Weights of a small GPT-style language model, trained from scratch on English Wikipedia.
Size: 19 layers, width 832, vocabulary 32768, 162M parameters.
Architecture: learned positions, normalized queries and keys.
Training: a variant of Adam for these matrices, 7117 steps.
MLP neurons of a small language model. Each row is named by its layer, matrix (up: input weights) and neuron, and shows model dimensions 320-511. Each number is 128 + 24 x the weight over its row's rms, rounded and kept within 0 to 255. Numbers have three digits each.
After each neuron's rows, "fires on" lists the tokens most often at its 100 highest values on Wikipedia text that the model never trained on. A number after a token or word is its count.

L12.up1549:082123139153107137089114103134072119173112133129135145111122109114136117127131186136131096143139142101151091123130094131116099174125116119096110091128122099146131190130090139146123135137134112149119111134133131110123110092111113138139127137080133178102135156147138133143117112104125144138131143113171124095128132095097166110075117159106130151126097152101104115116141103139133170141171089135171129156139154137143137129177142127116131093086151130126115123141131144104121097117118139109138150108104144125102142147143150128126107174133076147169100124130163158119097118128166113128
fires on: " H" 26, "l" 15, " L" 11, "rogen" 5, " m" 5, "b" 4

L12.up3028:119130143145128098144095133095127113113124099147143133127129115150091118120136146165130165126158095122138189114170085090138100122125133174169108157145114128109092178148140111161155170095100122131102103119124086135136111145111094109134142095086083121122121146139130154063121113100114159117128124118121148148120113121163134151144108151179152120112128127104151167142087165124158159102144119127084131112092125154115126170145200069145142098141148074165157132071143127139105111141166160156141117125137144130142102163165089138155090155124145104142129129147134137097074084105142129116
fires on: "1" 26, "at" 7, "–" 7, "2" 7, "ar" 6, "or" 6

L12.up2481:134114132152148117123110144103119127112117145129135160120140162109136108143141131134111085140120138086112109125098116107083148105141089118116097113121122136143098153132143090137145102125160117127180131138142160107148128115092087101140173124137140136107136179166140073167159142119102135107107135099169122114050119122133161135116134150073131104071148097103131190132140120126103150100136128141087164138134135098101127100170163133096140075142131105124125100133128122131180165140123170133088139134157147140118109137142155114133148135150135129085113114146137139121112147138148130136
fires on: " and" 29, "-c" 13, " and s" 6, " the s" 4, " and b" 4

L12.up1405:162135121136117111156138137131185133113130138139136126096180147128104139127127116153075180119161115118118080139160103109122110164145166159113154142093089126106122080141123100141136106121133119151123121112114136109104112114090137119104091185119143107080088131152144145126128137104104181084137111092159144098093150103126118130149123107123103100106109163126118159175128104125147165156131119070141165129097160135131130099111127152143140175069131101145123101105114175172133139144096130125133114120134138176151106123119182127148148135132126163135116129143108158105147124132152127119
fires on: " |" 26, "==" 21, " | " 7, "-" 6, " " 5

L12.up1512:060094116139133120149127139121137105129116130096126141096106131153105146144131151124057137116154102094142153187102109134152126118168136090117074126118087153162130095138116145183120140168121133112103095102165121097085120107147147189118124111136109120126114145164127138104097108136120147099163119094110170152124144097138084091089128160139124166116107150146103118154133144130109102133159135126144121097123109162125155159167144124145125120138171171148142155134128153114097098099109147122132168139137145128130140112099142135138101114159122104133165154114117129110112114131126127131
fires on: "\n" 54, " Sh" 9, "2" 4, "1" 4

L12.up1734:108108122118127169116156128145147121127116146136119133131144147107111102121094153120119140116176097117138067128107112152126119134128117115117098164115080134121106172154123126158148089103147123130141153122143156049084135138108124114108119109105163138112150140145131093083131090105118172079125132084158147099183103075142084148108130153119123147159110132100121117101166142150120163129105106140144129145101164103131160129146143087104097102137119153162125125118134158122136160143117160114161156126141136157138177124141139131101143116113136133129129094158128155137117124142126119113
fires on: "1" 23, " p" 21, " " 9, " C" 8, " l" 6, " f" 5

L12.up1523:166154145158124124126160148096107095111128125155156125080101155123058120120135122130141126079165112121141141137142113129181091131112102120159119116125138130155099130125123178135159149115135075130156164090138166132086139118140120155166125124123107152143114106084140149110167129139115131129156100132162151115099124125128132120108105161154155136112094118127143143149176099141147172140096118136115115145098134111139159113092094119164086130100129084134124131139160110138097107142132168105114159151117130157111078139117137125120095139119112129152093134107129138138143115146101123125
fires on: ") | " 30, " | " 18, ":" 16, "." 15

L12.up3186:140113143131168114157153138112129080139132091126107131117155148103164141102147127112114144120120130149142093101115145160141152124131097107105121110101086130059127134119106113107178096154092151143087098138150163138141145113139131161127143145130098138113123141084107085128095147133110142137084126115096169106124110081146086094123108118163112133153096152122160129167151127128123122161146149140151108090141117145133119117126120100145089123139115137132184100084168140127113108154122170102143194173113127118119114112121129142121111125141113114126111152106114120108079092099112150116
fires on: "\n" 19, "2" 14, "3" 11, " | G" 7, "4" 5

L12.up3058:114147151102136122142113109118181149106111114139171124121146171138133122074107119130094149101156055127121159143123143121131125123138110115137060149112114159148118111124126142134173133114127110131100172111118143113109122126127103167141152151109141129170111113098132125133124123119102159108136118097114125147128141130147146140145138124115174116121088159113157138142161135106124110142148135144096165137113123137163126093109138132105126139140137132129103122158128132143076144156105127070153132172121193139090154115172125092125134142144146119077173099107105134126113144111109101121
fires on: "2" 39, " An" 6, " more" 5, "ret" 4, "omin" 4

L12.up1471:119119140107119112139136108070158121116159145127143165103112134106094153146139115169098103132122168119101170170150137158090151102137143132119088113104109083101080120134109103095117116099110141116175093122125086113166162142136165133140089136087086103083137154159079119089110087123171136140132124126138142156097169111117152137126130154153101118113125133123177172125127136123139138104141126146131164098096126079111125131115123126153148080119159143145156121146131123121096107154100118140118109162129157147097095142111129142141154148127108153086091098113128185117112161138133176118
fires on: " \"" 37, " El" 11, "\"" 9

L12.up279:127108154053159108102149113128104139084111155128133140141139144116142132107127114139110168135158141106127142138150117162148143118135124111093133091116123132114154150145149140119134106116101115157109134128124138130102089137129118147131129142138110137101137113162159136103108147085105141129142103096118122153114159092129115103085122144145138154136119142102123135154138126136108161178148189138128125102120171103148115150166135142146132078096172136127145094140107129132111093133111155132132125157133145107108161136166123100151124142122136163107121166075133139127080111123145089119
fires on: " The" 19, " by" 11, "1" 10, " of the" 10, " the" 7

L12.up1506:110155120107082125115135189104123128118116140106114129128109168127121144105126131141091120110104094094131102141143124148135120138155073100128132139156121185133138087146142137150116129151099124112176101126085158119126150129089124138129114160116111146117138140127084121132118093145093184146124135121118129125126180129161086141115151202158159151132110165122107190111200093147107120121145124152150171137083124097136127139133140122126086125131138082145150124116135129146142161122111127072061142144143164103089126138120099114166140138113117182120136125130133122132138109124120127139
fires on: "1" 20, " (" 16, "d" 10, " mm (" 7, ": D" 5

L12.up809:082128143117137150183127160081149156136140160151138135130142212103127127083150139125113124151095083112131122137091126103133138119091092117146079164095144134142132102153116148123133148132135134123112131137102088098121143155150106115131112100088130136133114119138113114088144086119132154136118116180130179117128150141161090157099171172143121171154134153124125131149176123155136168118143117123115124116119139109140128114184112120139092150100146123127103095103110117176119117106139092103134118145137145139130143156111122077159141096106146123107094104117120098128128107143128157111
fires on: " In" 23, "In" 8, " (S" 7, ", in" 6, " in S" 5, "s in" 5

L12.up2258:144117141159085131166126134108086136155151122121159145117145125167154122115122113117073144153147077135160158118125145178083144137101139137139120119121140129152170115175135138155169143143119108151116133118117136152197102131135115146150144102071148124118137146098125107113106107156143132121123091119131147124130114137116097212167103134154100117093125130123139135174147139144068142109119113123102171132107127143106119114120119148144086155117122149138113162095122117142147151112088080147089149118103117167090159127107126117153147122115120128094120174130117102138126149171125111110
fires on: " (" 21, "\n" 18, " m (" 7, "88" 5

L12.up2904:099143150123112160155150156157181103153098129157135112153147153113128127113091140144078149153139117140101105146099104109102149128134150180113108128114120137123122113110135108136117136145102122116090123118070142079146126105084157117143093157111137157091107104163160092113142158134108164104149095103190099105118121152104129111126133097139129133120058161095136144126171097154089131104147081140073207128140131072160164112131113100153087131086132139143158122136133119110113104142112104099096145161108111130132121141102127128138160148101126120160103131131110138150140087103113107138
fires on: "in" 29, " (" 11, "|---|---|---|---|" 6, " ." 5

L12.up2215:123086197168088151161159152126190077121137166130131131122109137134156116155102156098143114127152085150163140105131124121122099114087055148127122121143095149128151103128132122125164156121151099141125105144113124112143127111147083106153128144143106123124127135143102099137115064110141160174144113120153117125142125174140119108131125155153094148124148177121153163163215119152084147127141113110136086108102120110146138105121176139091099106115144156172139147115139126136119043082110115078129147137113165143091140176117156128118115147176133127094116152114091128137114110144097111087
fires on: "1" 77

L12.up472:161093080108120116146095145115129128080155116139153134111121126130113148163128141148073108121101133144073140133122117127099165171120093100148151112136095136070142164119134102111136164113148131130124148145139147123148096156126111148124149112155116121133136162152100116140102089109140133121114140140106115131115079122122143139091105114088158095098092081120114116144131132174071141172145120099103152141123161123094123118120118097109110105108163106168138093111162123175151126147136090129130106150100123124123108144154126114155131161100112130127149142139065146138152135128116108104
fires on: " b" 11, " most" 10, " a b" 9, " the b" 8, " B" 7, " f" 6

L12.up1318:107109159113119136147114130107124113100129110138114105140104147138160110095096120136131139133123106163103095167127115120126133139137118142097148138152106138114103149135104112140151139162119086117095106119126129132167093127130120156126143138119124118112104129106092111114097119107147129129120119129144166114154092101168077118129164136146102142141109169109124119117159140112146129152148123107117124158117134126109133106161129110102114106118149117145111126156139160117133127167084108106176118123164076153143188159119147146129122122167150169127133164107117103130114101078125110069
fires on: "3" 21, "1" 15, "ă" 14, "2" 4

L12.up1955:102123107136128144137110178088139068130145126083114126173104154119152165073148143134144136150121107159115124111166102121120144152117118140121085127103118132121132125142129071129148155132138132160094134125102108134125126063152123163126146152125103122164088120101101088159133129096069132167168135143110116142162100077142131153150135114124171133119140142112150147124126154149104116099122166143124178171105139124099145139165121118099177127114130129126126137117143155146118117152138120085146110106121094172150138127119123175140070105154140154152135158152097137119090087130130128109
fires on: " E" 34, " | E" 10, "- E" 10, "he" 8, " Ge" 5

L12.up3299:102101072111160151122153094105209129121128175125100141064103127110110121102138151146110153087128121135110101181133116125109160128115118154136142096095133165115083130150163145140111126130162162168117114159097162124140114111117165138148100101131125127098140147149142082117110112108171143108118130114122087131136126142134143119139113150131109156099141120115160151128131121138145141157081134127143150121117115090082123111152121131091108104094162122169201120108128122145175078118114124140112137161136135096131135112106136118163173156146131111193098143110131138088150125144118149145
fires on: " (" 22, " After" 13, " K" 8, " s" 7, "After" 6, " S" 4

L12.up2863:130125161125158141159093115107101065131149107134176105091115100114138149112164133104104125111150139128151158116110125128119131140110132159107169131133107134094160143177102126176118155132167102115102123129143125084133139122141122125130128135100137111154156105135124087099138152110131172130135086105105137136144112129161095163132114147120135146122085135111121125121124168195159122114147124136109094124108157083090127169129101098114108079086094126158100083143102125122145136130061124129099117120111121148135131143119120124142122132114133142140161130141097134084113123084105132130
fires on: "T" 20, " t" 18, " and T" 6, " of T" 6

L12.up1514:132137146109157158124142118112130100122145210149124143089111115126135139150161136075148155127128128178159169096133091125118103131168129095118115124104119160123131100100155103163139138181119110146127112141132136149152139136136126125148141152082144122097096099145120140134118145097157126126145136126129096082185132132115137116103110112122131169131093118105119211118135105160143132179120144107124156149121116150135136115100133095104124135100148112130170138134141135142122115152092094108106121128086120136140099122121136100158140135138138084159110125091103120105122145123117166111
fires on: " his" 15, "'s" 13, " V" 8, " film" 6, " R" 4, " His" 4

L12.up2250:152137118117103148156143145122133156113130109195140144124126129134110129171107113186139152166106159135137115133104123144136129130126139105128049110078127151146152104161137113161132116112098135155111163091102122108164143126103112164133122188111138165139147161121113136104107159059158119075162134153146130094162147118120160130126125106101080128149094135134150132116104149132082131157118154138122160128144130087138131097109115143102118153091148121106123111111135121155132137183120106085151114112144140156113106169134135164133160117156170093111159135055153130070142129110117142082
fires on: "- " 20, " in " 16, ", " 5, " (" 5, " Board of" 4, " June " 4

L12.up916:114146141171124141115120115107178099079121140132143138111114120131094129140086116072175149105145089054132097105158118100127141118158123104158111166151133147110120129122148113120146132153122135082104132132126130141176165159103130111153143143131070075137119136106132121119127111145156152112103104148161129106111094090169135128143197115151148130094090138126149144143142130171059180132166080097136162105138126115113145092127124118106091131141109127122115135147100115144098090158100084139112132126131137134125141152144116131106099133165133104135127121167139104121122116073084133140
fires on: "–" 31, "2" 20, "1" 13, "\n" 6, "ur" 4

L12.up2450:114143134099153141113086128098115097184134143137075131109127137129102133111160153138085110130169115110095136111130122116112129136108128167148127092132115130083070106160126107106122143144110117094151114128123120120144146126109114134164169099132094126101152152136102125118101112192150146129131140116135121119129151143131088168138108158111142155170132142109146167129168125135125117144146135115107068140113117112168134112179185086148150093136145116118170136111129122105126105112081120148125124084094119135078116112126130160149187115149136143114133137088096118082134165185117146114
fires on: " he" 14, "s" 10, " p" 9, "\"" 9, " would" 8

L12.up2639:116125147097145080115143149065130104133123166104125093097128139135073085121147125163100107129129157094102140100099081161122152099101123101111089137115123094153084136186166111156141141107152102087107126129110152102125074113094097148133134097096102114094161132138110142127112156123134180121160088114130133101159123121148102120152128167134074122078134170171111127161107091113137105128126161119118124148119177060150169124185135086153139088135114092157127179127127120152108141126119119155135089154152102147100091107130163161149127139147151140100127141126115163104109114096135135108
fires on: "S" 11, "M" 11, "C" 9, "E" 8, "V" 7, "P" 6

L12.up1589:093145106158116092147108141115100133120118138121147125148092162089149156094142133104123153113163082139144114102132144149153135145092088120042142120136096136154130149168099166118126152153160101127087121149123107092103139105132110163159134098150124125153146151120104109111120087154140151161099112112095164118145138079177109100117132127147173175118099144132100164155162145132088143099133145144138130125120106140150115133119115139125158109117151119171104090129161145148144117125146095080137112076102115109114186130131111126091130145145103123106103095130135152128114130115102131117
fires on: "1" 56, "ist" 4

L12.up3021:080129129153168126133086145140145078071137122139132123118124112093140129087142112085165082130175150144121103093159139111121157139125149141103150129121075168116184165140094170087167145130127069114153150115141143118105119086124123151096140178143100094119123103093111130121141130118085168166134117110116160147129123107109107128104178141133141114111109117159112121171144140164119118110154102085117180158139155142089128137176110122094158085127090152122124147122176133137089117117138142145141172184107117161140128130104129146074123102147089122115143132137081121143110107095107083099
fires on: "\n" 31, " " 10, " | A" 5, "9" 4, " of A" 4

L12.up1616:115110121123114118143152156108121127090127145120099141129086111129121152164099119147124106072186121113170136124151148130155132162128111149181104097124121147158143152197117154110129132131156137153144131112090139069151141118138122130105119122146101086116141169168170101104117117130131157138202114150150116120069148131100124123129138150183153115146133159170113162114094087124109115132114114110143134148092190142135128105192152191101109118118142154138146115126138158145104141132118116141152094115133134160158125181103033121100115154108151113128114156107104105100132060128099092139
fires on: "1" 52, "2" 24, " " 8

L12.up136:113098089124094111091119138116148097158161152101137137072097121098113152079090140135099166133127141075123104108091133123113101157117094136116150124107126110141079144136107120112133105152143161165122075149177127100164135100123131095120115134091129150114117133132163093096141094132089134144142097127165125134112127099141157138044134143107137149118117120136109164129144116116107159117179086129146152155127113146132144109120131099150114110114142117128143142148158126081151155132114101128075180145099113140086107128131134135155115123130109147145108144104136161135153106165119131141
fires on: "L" 19, "em" 12, "m" 10, "arm" 7, ", L" 6, "M" 6

L12.up762:164136156138077116120136130150173136117137139091149180113115155117123116090093160104119142120129131171130151100169126124152124138120149149121128111112096155113129101138161104132153126095161122083123151133118098135155176087109130104108094136109142147133115167112050147127116080153135138093159142147142128155099127119146135155121114088149124096104125137131160164132166139159105128139176093076149147136149181115147126103081123150111113152138145110149132100110107137162144119153088089128106116154113141098119115122097134105146096141154163119142104131142070115155137104132115140153
fires on: " | " 27, "1" 13, "–" 11, " sp" 5

L12.up2822:119085145104076126124130168143115114096183096161122127151144107115116141100095162117177132136185151144131117131151114134139155111144121115126093098070126152141101137146117109118154183123123125091126132097092097115117142086128096146147131117118099116141110193115133078105117133149116135131133143146137148162134131131090136137145122111148127130109137156121116134154120133148149107116134093131149129144156109097133154104107160136123128132128102121155153127126104096186138095139119103136103110136108112139109130124134135165115101111126161127149123116114128118127106130170153125106
fires on: "1" 41, " George" 10, " and" 9, " or" 7, "ed and" 5

L12.up426:131123101123111133132194142119118169088118109170114159151147126168112085135084104184108124102119124113142126120190122125147133124135147132137108123087145126076087113136128106155126150114157123138104169060117155115141151112092105147095120142107117141133105114108148125124122130068146139118150136143144145108155126079143158114120112123130151113126185139132133107151166141141152190161113128148143136102135127152125105119117165130166150110127151155133112079138160128171128131158107122129128113092083103158105111143143136147132134119148136105094135107111134140140123140056118097064
fires on: "1" 28, " C" 17, " " 10, "," 7, " ex" 5

L12.up2076:126132115175111106131129135127187120167143173130121123089130196076113141124105148115116143096149114089130098129140153133126133157135074164113127123105109111161132141153120096173137133143114138092122096154134134081122146094151130117156115118150147129093105097153107108087156121131110143118132140155157134125104113133112177141127138131148095127108090159111097134119161129162116137118122150108115159131083144115137150112117134153122108107115143112128107107125181139126091114128138146128120137153150112110109135161151137104130117140110126135104116139102110111153124145152124135120
fires on: " of M" 12, " and M" 9, " \"M" 9, ", M" 7, " M" 7, " | M" 6

L12.up491:127122115146122080115139109086119072138155176132114121122101128150112109111093150121128107118110116088094146120092105144087127134125138142159137152085118158122129162165125139097102123164133101119145138109144062126136131135140183177149112129138138082115119130135116107154114109124142132159108139108140161150082150118119141126133080106139149135145157105135109147168139162168106150145122089126103114113121138083122126113115091132126105100151118127117195107072156137108114099140101129118124107187131093164147140111124134123135164106135094165138139161150141133138137129121090112140
fires on: " had" 17, "\n" 13, " has" 12, " Sh" 8, " have" 6

L12.up219:154075175112073096133119154125137133136136088129124179137077116091105126138140118179089151127121108079152111166140116148160124141132135120158140121137109129127136126120124120151150128122139112104102112154108136064146101132087086137140133107170139133081110096078108103139142125135110167099120103106150160131115113126166149077130138104162088141146128108134131114136139125139154124129115140129135146072104082171115137081100115133099117147098113110147132101126175111171103080117155128120127109129123140134170101119125129124129116122138156111105114107142083141102120128180139121154
fires on: "i (" 31, " (" 13, ") (" 7, " as \"" 5, "1" 5

L12.up88:111141098135098149141150111118116109118125103127123129154159157114105119131133178115154102116119161169164114137096136137127121112141117138119058156152072130141102137138139147152096134088142124150140157132108122101080115143107117162109146151120103111178161105125145127096138151095163171161133106119137150103123138137114100129139105110123097132124085116126077100145123158125150108149115163094152084135129118116120132141139121148165120125101108139127178123134154097173129108107092159143122112129155143131126102183094107143149110143113129121141151134139115117119123116128105129095
fires on: "2" 29, "ig" 7, " At" 6, " East" 4, " West" 4

L12.up1401:142146114107137169108131118103158099127141146155163174042129129118122115077170151148111120124161093101124075070138104081094135167114122100100137078109123168120112199173062183136099184130116092128130127140157088127129116156122101161154113126138134150083110162126147113077119109108125117087159136117125168088105064073126091120074141152102132131097158106140124159161145113161128124156149133110106133126115055146106152110163127138130127117093095115111184077112121105114156066115117140148135163102155132136120161102105130164158108107128062192138112137139124123132147143133106115155
fires on: " s" 28, " b" 18, " r" 9, "z" 6, "5" 4

L12.up1257:149112152091122146136115126124138123150123136140105109116118126175110099119125134105116117137131146121138128122159163074081167151134160181202131074108111149174163145148088106158136084132118110077078102111114091129103125114151119148142129170135143117093176132156133105110118124145120120182136133150135160125088147142122110138136149126141122120095128175159154139137123072163108144088126086125118181150091149100122119175124095107150148146131109154161152136137148126155139104106122158134152110116141134131156140100123141130127132123190112103140139117100113116144146109090124086075
fires on: "\n" 84

L12.up1149:158123115068124119155120146089133085131157150148153120117118147125115099089131114154089143146124118075141098167151077104132144100134081094116124101138151124125117137132116143136134123143160135127113133119069152072141111126103190124123179161124128115115170164136129147142115110104158127083122118142128170100133122116130106139106117129120093161130083170132109117177156097159118173127155126142119141120091079132148166087131165139101133097140132153112119122120114140170120135137103098122085115124108139154112129165118118150116135113174158133102140137107114123110115157111166127123
fires on: "–" 49, " and " 5, ", " 5

L12.up668:143105124144137080162148156108187144125142114113125137074102120136124143136120116131141174121160133100120127136171126138131098131090106118161089088100097106125121116161136110204173142163139152105113094128103134068133112125118093095103139145117114157140152133122107145161117116131127147132159076147119143144117145116124133127079135117126163156147120153101139145114148118122095098131139160111125145133055140130156132142139152147111103139114146132159144187116149167136146083103124098104099153104098126141144111169141121160123124151161173137098102123144128107154127105113113140093
fires on: "1" 31, ", " 18, "2" 11, "In March " 5, " January " 4

L12.up2177:162132140123124094113123130157123095143112134114114118096101126135143179172151134128106103116139116074168123110169148139127103159135148185082092152155083116119140115166119114134139107114094109115119116138141106095094172134079145107102107149082141129107130100136137092138123116144171214087210099111149085131099158125121122116135105130121102125111125114135140139133112154138111138087141104136143129132097128165098145121130130130135081112100118120139118122130137128135073116118136158059145121136130138132117119162132118140137120114113159144107125109173142114126141146130085100137
fires on: " | " 26, "j" 10, " and " 6, " in " 5, ", " 4, " " 4

L12.up2881:119153183154098126161096122135093125146120136106117130156172117126149151117131139107088149117112163169154136100166153141149112179120126131113148152093128116129148115121093110128121135155127131125076125109118132148136109145127085131143143089130142137143116105096082108101134116113096163141157126108101109138131170127163139118112124126130156176160114159123132207118134209142133146134122107166112110144104146086125135157168118123100115089157093128154131092113161130130142143094134131099143180121116094102115162140073132133151111084135128125139132137112131099182120111137093110111
fires on: " G" 30, " (" 15, " m (" 8, " (F" 8, "G" 8